config = dict(
    n_layer=10,
    d_model=320,
    n_head=2,
    n_kv_head=2,
    head_dim=64,
    d_mlp=1280,
    vocab_size=16384,
    activation='gelu',
    norm='layernorm',
    norm_place='pre',
    norm_eps=1e-06,
    positions='rope',
    rope_base=500000.0,
    rope_fraction=0.25,
    qk_norm=False,
    attn_scale=0.125,
    bias='all',
    tie_embeddings=False,
    parallel_block=True,
    init='normal',
    init_std_qkv=0.0291,
    init_std_o=0.0,
    init_std_up=0.0291,
    init_std_down=0.0,
    optimizer='muon_variant',
    lr=0.00891,
    beta1=0.93,
    weight_decay=0.0,
    lr_head=0.00462,
    grad_clip=0.5,
    warmup_steps=200,
    schedule='wsd',
    decay_fraction=0.859,
    decay_shape='sqrt',
    final_lr_fraction=0.0,
    batch_tokens=65536,
    seq_len=512,
    doc_mask=False,
    train_tokens=650000000,
    steps=9919,
    dataset='wikipedia_en',
)
MLP neurons of a small language model. Each row is named by its layer, matrix (up: input weights) and neuron, and shows model dimensions 0-159. Each number is 500 + 50 x the weight over its row's rms, rounded and kept within 0 to 999. Numbers have three digits each.
A block is one neuron, or neurons of one layer that tend to fire together. After each block is what it responds to, as a language model described it from the Wikipedia text at the highest values.

L2.up8:478470599420447537442517499427498405504483537438541507491454503412534496472514609511498514553459515501492518459606484406506431538491428529462442575501509482454504535496479500544481507503557615438588453548560488535560456580458444527491602525454506507418386513469472352552490505478501496590543498525483531445494509510540577488498555556463480508527534450527578439560548562464480641380530564485506512496480534514462426576496414498517506459468517476402540484548502486482572436559533509
L2.up194:584474560434543561550411510537524496535434476455575539579492591507486545632488551460600514547479544491442518413518575545447572456466509467502513553464460430486467454528523504488573410520528486384534487517505598430541515530544476419512367519500495566507485491454454560530486479490488526562474556466451453388404578485561471500590507459504408472489504578510567543404480532565541490540595471534531483484493485531514556484584497585480423543493481389469426502434462445441479465476447530
L2.up209:474532546476479408501519505484492553470420496423544493374462544530438556581548440495464500527469554496571413563541538494515529470572497481478425509441466497501480443540517515545454458520463531466404498459497488520430461503486444486541598577372543500498525509559545537517462512412482520513532460480435505400486485515386515469511533488546518499429396386609590623460561459415611547423464485401542605543520513501455501622436498549507521479545511504463475469413466476512560481513536524
L2.up276:513518503458398555497482435523440471525464496575515491551425496465558513442445484453473450553551555524540532488502499484421434519538437570503519448476499567438573412430467490515481451558561425418496485491541393491455536486473519502540472492482462508503454493528527488517493434476579587452537509593486532489456477588561530547500592547423464422442538440523439481438535587430511482508437602479474447444495608506497507411577528504448522529467516523524500387525468456575462527526472580
L2.up307:431524602435448588543459495556536518402466486445610456525555560437449541544421553570585482629491561436470520569457446499521548559482590550412482578472388493490388420580432468451508522464514456526599515507483510450544479536516503363531480549504431461441509484445570498549599439458518602469428522554455442435484525573562480559491463518419517460451454506412471502450422560463402436493512500493431574431506535455499528582515501473527517426498410556530495494486439485511500347496471458
L2.up331:493521572489492522478546465489501518495599547557570498481553553415496547520548433494523495542551473541540511534512472563561459511501446513443497623530513468466490528517528429571555504509542569421568612491522521481417464622483430465571588596493478517561454457478495479494500494459630484530538444472486459453379551500497462445560419448446538517510518421500478579534434419515554431590554525566524451491481536523509444556541454465514544469483521468427454518529482496501454462464525554
L2.up349:490461438469512544518483529415579565521456560404477510521458534443496563479510495526533438494390442424495548465565487581537479510499496554518483634443428411525543470542493544512564485566460566522587376463521543511460475535449441451531464477439409513471519568482486428540603564469520591549464563463472504413407521565491440543542361594497559514496446488524453525482442543459456510565521494497569418491519453502567507472497473540436558441504476488424562505499467462556539494528439490
L2.up368:495460546520524534486452440542515536494500501495436520530400527603407472493515540468531540551503476387518446522519539550452488507483456406493535411463393555566513442569490514529589375519523503441501543469542455506503474532506459438514459537448447502465534490521486594472481550471644457637493470478554493502471525484444447596428481527495491476434413469402508592523477571432557440513557448460402553416465556473501537553534458488497542421457406474537482496444495484577523465430435457
L2.up565:560512554570441506471433533567577511526411493368488539464545520502473529451492488533501416430512453489491478474492554474504544478503463564503542530440354465553478489462510418474487478482539501513490412577506523478537493574477541507514496513528565503491451507500430529487538609464481499425477518506506489479470459531466579580520476647395510428437431489403451575479508471539536527599481432511458567509571469525474472624478459480471529478523483430460624464562510463564496423420530505
L2.up703:380508526598496451516444519512518463466558575535431559487547570500551441511496493464520486517461545526528516453490535389450456507524629527520476512479513452561502519522464474598497400615538561558507477487419548498483446566429481556469451509506488529540579520413557518475505474396554497550499531477479604552514493439548593563509537581415562505538430474549524460528599500541450495494413511376528482532377546403515402614469481503454532470435553515429513519541532574433494481430521555
L2.up787:555437470521549476471475526428487535497558561544434482468552511418456500446484526477560453549424442568491460498603506529473425436537500548566479456491545480519597441505492478585586506505428506460456476448459555467517428539519509586513495537515427497470548514542551495513448470498513436532569465511532640489518503529520599510567467516453550469556539498490576508467447456536511517431505569479519526469380536497480469408543449516487405463506593594504535475484465605450588491505512511
L2.up890:578567467552548485447476483580541444519395521454544519394514566492549522588571446518531609572522560594502491512461490533506533528447467442505549476463465557546470510531505401506500538431441535421479478496566572472549497488425452523501422477363417555489465411410512468504487468457469490432544420556512526458501434506395502547498522517453555528456509542468606480596595535507454528556433439453529522524379418539476522621440482498522558419543484519464468525508572455519557500481630482
L2.up897:549502609508537558495462418434587586461497522375554433570437629440518526562526505505426444509538594426610456512350566533505507597535526566505508492421407469479372478459513390523547572439528532530423446490569498520527474459410436420454492511450487496548543468568500527469511531443482492508448428539468511509540512474530434535497518521407581447469518518477509498535463519508529520407529500473443532473549498413522556529479495464556531398537501500402581462481491470503575469465434503
L2.up925:510469433651508554485508493512415499470676524529438514421469491484511471515423458497443539423580569536463517445485512459473387530533518544568496514499523581534562535495555449604528463547625441451540446474463496488558475453477514559501508554437595546596459536492507510476419543476464548516488471595540567438586572493487532541469461541494590527490549503461538419475606480442492475491461508486568527483467504454543489619489483481532481500419447537382382439449461425502420441499542484
L2.up974:478503462411538399619513441508471526475641511510485566595517554479451474497481606549523514526458469463478568524521522631407442553497501511429632503567446504555484483449468403545544388538486517510426546413517466471439478493505437461512571495531529501507466569485497416505473499407460571552444571493503500416502533462481508576492639441523529422492476548429423502521465503533481500600497419585460521515501525430458537492498448518498505513504526486434626467520485495479560525493447512
L2.up1016:424508524513471448439523513432506476484495534448498483536464507484524586549501567528499464537451531539422476579515484466498503532513497510457463455456483414457448500515388466563539451478481450628493448480576506515486537551519548473447451476391457510486508491538514566445552487430482492443469507558455521575530522511526478552459438506568499421433466495518507483491508500486582481530488548418505504437573398538479471560558376437482505436536451590559526538527558448537545537466537445
Line-initial "- " bullets in infobox field lists (Running time, Clade, State), and numbers in running text: day numbers, counts, months (7 October, 600 students).

L2.up61:508462565469441541471545469460527460485530508488510454481444523507483468461593446535545523486514505586499577567495523521546425491625478454431468524543489573529536572462369544538510458585419556541446397520448556441568500496519417465489412460517488513478447507497569423527513581447485583567500539447517548456426476507478495544502423540538475482548455442558456470487497491558602456552594461553436431493468365539506482467550478475471539524574548473428523559506454445562587540510422442
L2.up96:482444555482516501470551544415500506500523536536552407511509438479589540515493433527526466555454544485460372534450504511527501462521459541551544502536518537427553496490543479489555505478465559520383538507438486451431479512514457534522440488503492513541477391456482547541430456516500441531422456495418513555546551501494467523537587510612565491478495519443516605501507448578537395496507433540504616536412573493518523502559459499555505406454464411684497579429558552425545422542528505
L2.up177:556408600531534500418478485533483483553467450423526478539504568567483518508394503470449522514574496494457440482486396583515450455526540469503540525404480496504516520474500421581519503461443565504498418533532488484456518425438564544500470519484503455544423448550528498503470519605547494325491473435417493492538576512449420478463503487480475488553458437524587438479532510539584459476446494492494547537455426408503398466541450531608466436451492436496546532530571471447481457523489502
L2.up316:481531467495507474435490518537502461522463603567543500501569533482545525487431498457587543532613547544542452507424439388521490460626520525580504576496447478556489506446458506538455507573532532439354491474494522552476500507538459592488503454482482482459481491582434417533481516500479474596541515430455513545404530457522512548513497552421525508543410512515516521493534495534514596375429485485587383475533526399581525492492442531499456525518528546472455609456605588487446394458505481
L2.up357:402495471473482488493614524407458495597458486498461459497462499514435530518525553441492619537521484453456470410397474510525424485499501439534529547469482545504537522469420548519470354396425510557494481506442496473566542525487484465470505465515475523526446463379451521482521507491561608405432451525537487555627485422480465643529491593497532465558508476552454492497571523519367481571452503560466466558475516494553503476489520635510433442432452509479515514528547457475368404521449502
L2.up420:489452539486472433568572463434431415522569535513537453591425541545417542580477389478555433472510504496415543463454458482512554406525493494493557464532495589559499484461428504501450465528401516510453504506494508521461453509494457507484499443450441527469490472424590453482445484510436517493559524444515434469475511519537404515439528527546537403431422521534462466491479512492485432451427520689488602556412548526496473458536455510448435504536505511532544516551606585406479446526456523
L2.up575:433510568508540479498478507471494465538496453520442525451499449503419564501447520449563570434543480522495516521479454455523545536504413490525558483421521540485546510520520555453471466505507354483556413556472446519480465498579444496439565538497503446478531452624535437502517493461522467371461432428531558527528521500436519555433537426481443528582476514496402418591566607573496482499474546597554515542468543482434595462462476548531454495444566534431512560490611525588498517475357523
L2.up737:529514554391599374511585534536501435489425530467501493495470534509465511523539440526568596494552583565433468495424525565419590407523550541436546581451512542461535460459526522518419456587476419418461452530507432433468428549517527584524536546385501520539421485530553436579465530470446538387423608524525519506544436562462507501507522461504541535528535475507571450553487546540550529509538439498467441599482524530506483547486507421472477438557577499521517618488471489549465511426475547
L2.up754:432510523616513503449489408481428513480448458574523486525495541552440522484615485514513566482377460429510622599445436525565534418543501553529514624577480457478550414554507510468522513527496474492500435493547464386500474443517508535517561480489498437486493454557558492468529500440508432473588553480438616458451421588513400423519510501530541473521418485477535497443529558487526532452491422567566484577575452493513536463541437548511404497496510496527479583517541486577450509491502541
L2.up938:518494494399456449502458436429508559476490555456430519533492541530546529581469422470554510480480425505484414565415559572545571558474531490476502451485498480552507533482465496538537560573437456494553486468459521517501425457469476468536495493454488529509524571527500527504462504530531511506463490480498506475466533491529485505485552520583405429479549538411443463492446610519540403537565389520597535389565486415513508466465389498606471507478487538501447531519511463615510521438512580
L2.up954:515434502490562540487527395495542543602521333507526394516633486492416466472495562531473458526438542490438436613507501415554435467541496539554506492495476508574567514463506435485537434515567483494518463487593479529475449520548477506499386514596513523503487432463560452451474539491456507500454574582570458545584446500429503519512531574467526368482482474478569474461506455563499526503596484620491531599469484536563583503492467517536500453557526575470457527517406438444514441490486557
L2.up963:404471500527441559474413424562579483559491514546505373494535559578519533565398555474456508430464534543503478520509496525446516538614487499466468525463608604400499549469513403469456457515477496540419596641549482468466526451496494530489491418523531481537522534509567468447529423499471464558548484486432567443553529417491524473483429463551497441486442482434453435501482471582583424427624487480533518537524460542524495573548499549498455474505448389476523567481513530525470503438456522
L2.up1028:502547514454437512510530557389471501456592553580505539456505534478484466452514420525456473603576468501575456552501428499473544517474497467413443556426502511472575526459500561488418475538474551485498525515447439449400510506473525523559495493505472392488527549449521477605540481528531421422526591538489531503407522492472461538538538440564449467557551476491575519507501527506566450519469550455443529389615460539465515507578479483488499436490491504490488545560470540539500507566504451
L2.up1132:534470500509589493508526476584442585567470563449521503559485438500407531420400504540400455409578485501493483551539498501532537503491484463571476396528470497450507578484421562541393387437450482564479553501533589518461535528475442563446477535448523450522489468507512406509498528426479495543585613523525576537486387432500467535491501591511540499602547416455585476517512453480484366537472480480490541510608462521552518474471398478429512510572519522457526517471580525510461442369516495
L2.up1198:492421551604431519512467480499439554546469529536566527508500495603517497497512434495505548472498496514512461457504474580432490555447530504452422512496544475515482499414500516542496418454596513600465442641491445494487563451500530519487483485489459556421530507510447492464543509469518547407548466539370457517595492508589424414480487499557399538528508492582462482493476406506575561525524559577477519521521456481399500439551456606430518472556468409559587458555577432459512446570516484
L2.up1256:515601499548416573473451465492559570449484492482433402529553520552507440446554510495501503463499541443512492497433542503495561489499397494533477530527493500525506543436501458458353586548502422503589465588443564431452551510485491497518526495469518514463550588515514412520464417528489421512605466572458551493473397449495438566535507514524438549485471552438485493453536489419505505562520543491581508481443519511477447520444444460442431464512414536517597529532522501395458437402435459
Prepositions and verbs in biographies that introduce a person's career affiliation or period, such as for, After, served, represented, spent, often following career headings.

L3.up817:472514528539518462460549477473499473538559590532432464465557485503489455499507463509490524519478493473524573442584558553483590515558567520556495566490498449481568522500480514462566487385461504452434554492477436427483558511562492510469508506460440536471575505505573440481416540451495494566430476486525509462543576553446589383524555436508455532436534479516538479475532507599488496554500447526429498477403449476494529463405540493532592499617596405489538463512534492521457575556518543
Bullet dashes, table pipes and • marks opening a new line in infoboxes, credits and vote tables, plus the last item of a semicolon or comma series (e.g. "and 4.2%").

L5.up52:373548515534485506388452560496560474550476427520513455533516529452498501491483513507456394580437539516494494598378506578520554475554526452525587548553410580445559423492477434530468566456468574562457503432453433555506465561496501601506493495492565510503529408477515426525503553404454523486572507425507437513445479411518591458516519484438460464449625531462446462489464495452510489533561632527500551505474390503555502457510443523446477461455447534506493444510534467567491578574557446
L5.up388:494522559521456469506444644547420451465500585508540497457444534433498528463447501535471477536451480527470516554440476540439576515551511485448584402519497483472407433495479500521565547439433529544521550473432495513465507469475468535570593522520512517512467364450470505541504549532470539504531501529587374543564527628540471465461586499522501511402547534496525483470533484548542514591541517433472474551564516525407498545442400532405508491435440479547550476474454456579447512503391576
L5.up570:413403547572451497509540508498548561522489552432503418434549562475503522546451524563452491546506460494518412585487477545574493454534384389528522591507557447547524523495491369450451555485512504596569439595481431431432503527444423440401422538506536533561484505573490435481510513471480518504492374563505373526528463568486468535490533558440559481481403495446499516453452440510453588447618537526409585563498470508530518398490480380436492500422482479462514507535492522493497585469523611
L5.up1085:460601527668489447513459479473435581455545538525527427504525533539541488535456488425498526532528428482445481607470475595562658549491448485510474528508458532522535540473486468516364548489491555453494527580428440469458471369527481510469547501489445462564473584491459428557483424493445545535524413410510464482459457493536446477479445561576521498470505452396531515448438539506478461531466575524462502479563464564553605481542485470383529465494462567489473487487448558532575485548483573
The article a and similar words right before a degree, prize or role in biographies, e.g. "received a bachelor's", "earned a doctorate", "gained a prize".

L2.up37:507416514468480465376496510521510484511471580587463584535595544610553455469458502409527545569546511533532505472510454443575562481490508485451457540535607475389423468488478514466439565436513483454477526637514512409464431453481455520558513551446515581544558479436553476478528462470541434445570518600485489459573555518536466531481513485537554535412555488413474449530449484516549419557490541492584495501399433504473474552517448584517459470369580472509524510524569407499481476572444547
L2.up53:592531560573480479488493462404465547502470465425488465557491522482464444449543442511457500487517500445497471524473535463461480518518441522497464379591549528508505525502481471490404411565581489557480426504535511583590512582487546520508421563486534505487476559479477508478518509496587416546469521574553535515488584460517478535479581480545561473474470436489495540442478438431549473576576482538471480483538598551494415567426514563531625549519585488455502426512496507596512464529532504
L2.up121:514459481450448534493465496444485466486460456518550574460528457537557553460461421552507554552536523524535598451458427505465483437432474540515470527550545493628494546498464530472482551463446513548448422518581571470567514514524490518431510453525473666477523499465607382453483466515451555442473475487526504480518498536574515527515448482576447490489500509532474426515610428533470453537495512568455506465500488430538495452433482499398440518507395478520539500568552475573480475536505508
L2.up319:568473440472523511526455514588488480509495468510534497404530488515538471525546519501529491517523523563485488439518570537513447495559562397533479518576577570532469449492539509532432440414476467470552510423556538473525488543533450470431462468490582526487510450509486518431483454456444545602514467496457516576569489518526550474443492452461404518539475623529541481473359443475460406489503499527508508583554503377426456360525463455452557450474445447462480493430570488502556382523506515
L2.up399:549424480518528583518465540596537613462462469408571499515488532462437533559458555531519482554565528530489506585478489449510562467437529464535515520432487404516536556521477554571475520478508459553459444537574525461442577493470520536528478502519558503527466505447528538540556376480494490448422528449515545583458442530413497495403457555486439481453450410481555484576405507515611512520556471523545424561500386567417552419519457575443578447460409489486526531546474505517501557513522489
L2.up411:555622473409515542522521504525473530527571485486518470486475382415428616526549419562506394481466551495541463509552463516468543550454548481438448427572463508482531503474560591444480549607404501533409578528517497547459573471426454548495588506560559472476494529540392448517491453567551475454532625537495499452624499531500404547438423460620587512549540563481457529578550515497590472508425491532494439484498532489492527460413495513396535540466496488565595463455510501439528525451495437
L2.up438:592536489582413639439484538474487490488550518582579461500562507439550535453570588499554461523440449443483476556607452417461536558493483390523550444544488461571512425562503575454497546371448388531466493543540553434536499441540502501569485412379465522514554519469528538488458410524453427493535497486583503447421588510609567522453542518527527475467514514514515506501488501608491436512488483561458490444592494494512516444506541472435509412486403491440517539615491440516532453476458462
L2.up559:571439472492466532488497504538476517537433474510574448521409473603568516596506527562477582511489528497566543512473455495625404541470438541516556514536472480576463491505391459508538463478480497527609516514542447527469474514474582541482485517457494532570527534469433397477521461470400557519514515528568466403522527634487477491499541498564474650476493485625524464412538481571500457534448513435488492507525445559509455436494446515601506593468481528388527557515480541470512468485417547
L2.up587:461467456598476450515435487449556518545495533492617543414591540569478517480425471477523582492555484565586541510503504466408463546538539480455526434413582495472602428493457511455490538563449541486511518526605545501557476513389582591502435538484470531454467483496444480581532420585445498412583451473428570587520495448483479465549430473490483481483498479552506544492563514424434499460504469521574419453516484453491485474547477506461496504513478436480481555616456600488477543484485409
L2.up621:537520426471465534449491542581512430565462529558583487512536475459471560564573483538454481566493459404498500570532518510478550578443626537462506513521631540424466383411453462446439523488544469522481634556522523463567463464534462559453440462453552533508457486564537545564532420530465503472523547529492434473509472491591454469458523531450506566522488532496547497489412504398478480567515487532471537408490525468412518487588541496463448482493458503471455540514468536471536520501442449
L2.up645:448528425523460488600500571514452499488510465579505499560485476496526482435500468499559518460546478528401497503553472525484502575530537447481538476504476446509493560403432488521500561417492464494528519499529520508545496427509459459482534557544528474423564461488406481443555430532454526435532493512584487526577473444566582482520493448426371514478597536555401595497418501497543497491520341533442554496554674500420414372459556556499524536422498510528622533455451519527495368550489498
L2.up717:589542449463479538531527561471484511483464503491486523488532475541524526544520463447533500572474532581430486494559485473547542601596498536510500509567514454451474505405540460524511476436528451475527503463446558429492551563455471457501550518524491529466556404546583554485623475435485431564531513561472584497564594476407584437486437502484511491454550596568489501572544426498430545444455536482425580491502365499543523492493505511558424467493523509436485491475495436430495483456569448
L2.up813:452476433334472480451550576449599490461518476626506427485589535503435569529504514600601525464546418431554468443518510507479500486475449469424465434471551508536483472537549466366512526503504449623487540512514523439529464486467444480558460442451523487495503579400504548588488446504421521516501495390477532494497466429521480514513449449530494463455457492419465540502565557431463499546483555540451519488508532473463580500428461494542540470446443491556519577499513473643569487543532561
L2.up823:504498378501494462548473475560509458514487485507533530420500494446452556566493513441465561444482460470537419561562546538454516546479538582534449489521456464490451454474477589503449486542463627543599551569536484620438415487461501547465507465535552500489501480458446458504464516517465463614482424480537570471397519492552554463540482477581463465511509468439543367474601499577482549491507564549495463545504506482375429530596480436493542421498487620568577481478448503577463446403476469
L2.up917:526445502587494451435439506467433516492509578583559501554498494560501511504559497530546471582459489411503507501550466493500486494496512568527561526516607508516501408492487430475499503423484588493516542576582611517560474447419499531475401499456567566463462485471508514384485429475473592465468499434512509514523532477548447514479493544544343473490541430548516514502507499457492435547455457559382625376546487524359520527550493470435426515536483495471561606563486507448572532566457470
L2.up956:554410470384447547546455520483510467500520538545428441445520502546441456601552483433539602565406466380545432447489508494435446424536537532506514400532557496510523533531437483453511532366459565653483464554532524449553475528480466513500554511463538526453565506492588487357560478492523475524559596494421543498555462439539414442455510448473492477422459457538437487482441449603485460478472528454463532495547505490500423432430469494492553412511518466435535485502467464514493424561536471
Colons and table pipes after a key in infobox-style lists, mostly year ranges in footballer career lists (2018: Team, Elevation: 367 ft), plus a few sports-prose words like made, home.

L3.up836:534556475534397467455534501566491496584569494550470449490480470506484469514482501414528540446628443461457522556460475457469527530462560412477578507498456558570400452541464611477466457515494475508474578508580448482519410520540582468553546467576500439527572574473458634521566445544549487503461514502508524478448436492578477391448466535509499448538495572482543518502516472432521473494415541559441554496494469493623458516525512462502476518491460459524491479471507539523468563496376496
Final tokens of structured-page labels just before a delimiter, such as Early in ==Early life==, Mascot: and Release date:, plus score and table-cell numbers like 1–0.

L5.up394:512443479421432488565525434545486533515547503495494536433519533502452511508554548473480483571531507524603413531484512580565458459542521473514496525486418513570595554482508490518556507441456480516476546527548561538422478503465460541506491577456509550554612454441540617493550493533582457514537417525425511527503480475509535523456511447524615604454513436553436519565454500517405407479562507548423481488560520565480532512598526599468369415440563544521519413434437573408453529537488468
L5.up608:427561450545483529514500472454484563473503450463464526494528475529537549589506528445565498562541517490568548452519504494499433538457514572479609538456492434554545553568530527534549508479500541489510481507562461646461454573489458516462522472559486499532415510445516574434511572439487527474496490449528473448502430527522509600553478503446457534518472512471590511461495539496500448499530555456551493435506558498409544482472487399526573540581453471574534540406520549561483446538440462
L5.up873:534527504516445483553432441486410501488474593566450458442575552568462469607477546401488537515525596607550588477566534468503527418569446507426560516458534528543493552496507534492562469468522561514430494491370493490473564472488488597552480522536426524409440433566585472495497426464570467531462404490563438573511518573535581565514461528538539584474482478479535511461465519588611401560520529450538507482485554551487547483443549442516497474505463424536477520525459540527456523611434524
L5.up1072:483435503486416517540437407522476523494556521430522528450487420454477476477489446556539566502422546452524438543519546579501479468463439579467486539574477551476534500510567444459487497458522569553472449526491375522478475482481549446509633479458432502423522507501598440462494473504518597548526470579499544525498560451544568519492512416466573528500448562499509552425412503543501470485488533424557599402523450520537542500478458525578574435414495471505510421469574494505521463436495531
Numeric tokens (often the final piece of a number) giving a quantity just before a unit or noun, e.g. 20 km, 15 million, 170 minutes.

L3.up548:451501571532479462420473571556590526499426429503544449479462550474537556519483479471483537478586537552423494538403490524553537443499390510465582507512529547506632411432499569436548493496517532489436483505552520490436447511544479493527569408523478382455480470428484495517531506550436487452536481522486530494546472588598424444465448571465493471559499461492497515511548435474586527523467532496438459509560413466506447448524481490422542470418478506536540490482470449575548439522472503
Last word of Wikipedia section headings, especially career, death, education, results in biographies; also closing parenthesis after birth dates, ordinal -th.

L5.up392:486554583511403489433496599421487487475540534444524551546469544515496474514565521471523480424572557491562524439525547484457495516524566513473483424499514443432476465531573538504443487519442505446489560518513477455513386505546453503542396489523494537573404495418576389494458452429492524500468473500462547590470534410521510503523483342468614498516549469516490565473503515454496504574546416484498579578441576527505502506506452576476593438461501476621556505451418433453625465448496489
L5.up434:465534458531443550480450444507486502590492531553504558557542451580440576435508462437530491545504540527446515591640434495526548405524438587485505436560417509511517431606542497555467422426441430561538519491523519395460544410491544564439557526512505596467562562523485558422477503517458489483472449522534458602542455587513610487462526442433502478425450430516532455532511547411512527447523514560454509431536520481451443503487577569529418500512530416579463423542516542473521529519524510
L5.up613:447465512520508458457507565512487468595408553533575441580469489425485527492481611500480453603513491453507396513627451565521551542464509538484524528602567493542547514508461487496461664395441498428431514551597513436499517499564496513455428437519537531506528572502587502415453394555505516533529526493516443535511481430522477481540549535532455546465474423563495543525509471494564518410516478529489559467556487489495482519506540604459339460479476495454474503427438537522522525503481409
L5.up1126:514479545574455545445552435502452412438404590592571556596482550441455479468454495574426548511534514482559631408512437518402574477571496542475553513511468522524492537517518418478413466516542501395542600412433499510495442503480433539487591468485518504502476502488486520334544553459480536550445432523518494500512544502506515466506496421495548431492520428476527495514539480520523494456471488501512485547550513529549584393503552454499432575498525463628588570469436426504448506450445531
Tokens just before an upcoming larger place name in location phrases, such as the comma in Edmonton, Alberta, or of in Region of Slovakia, and direction words like central or northwestern.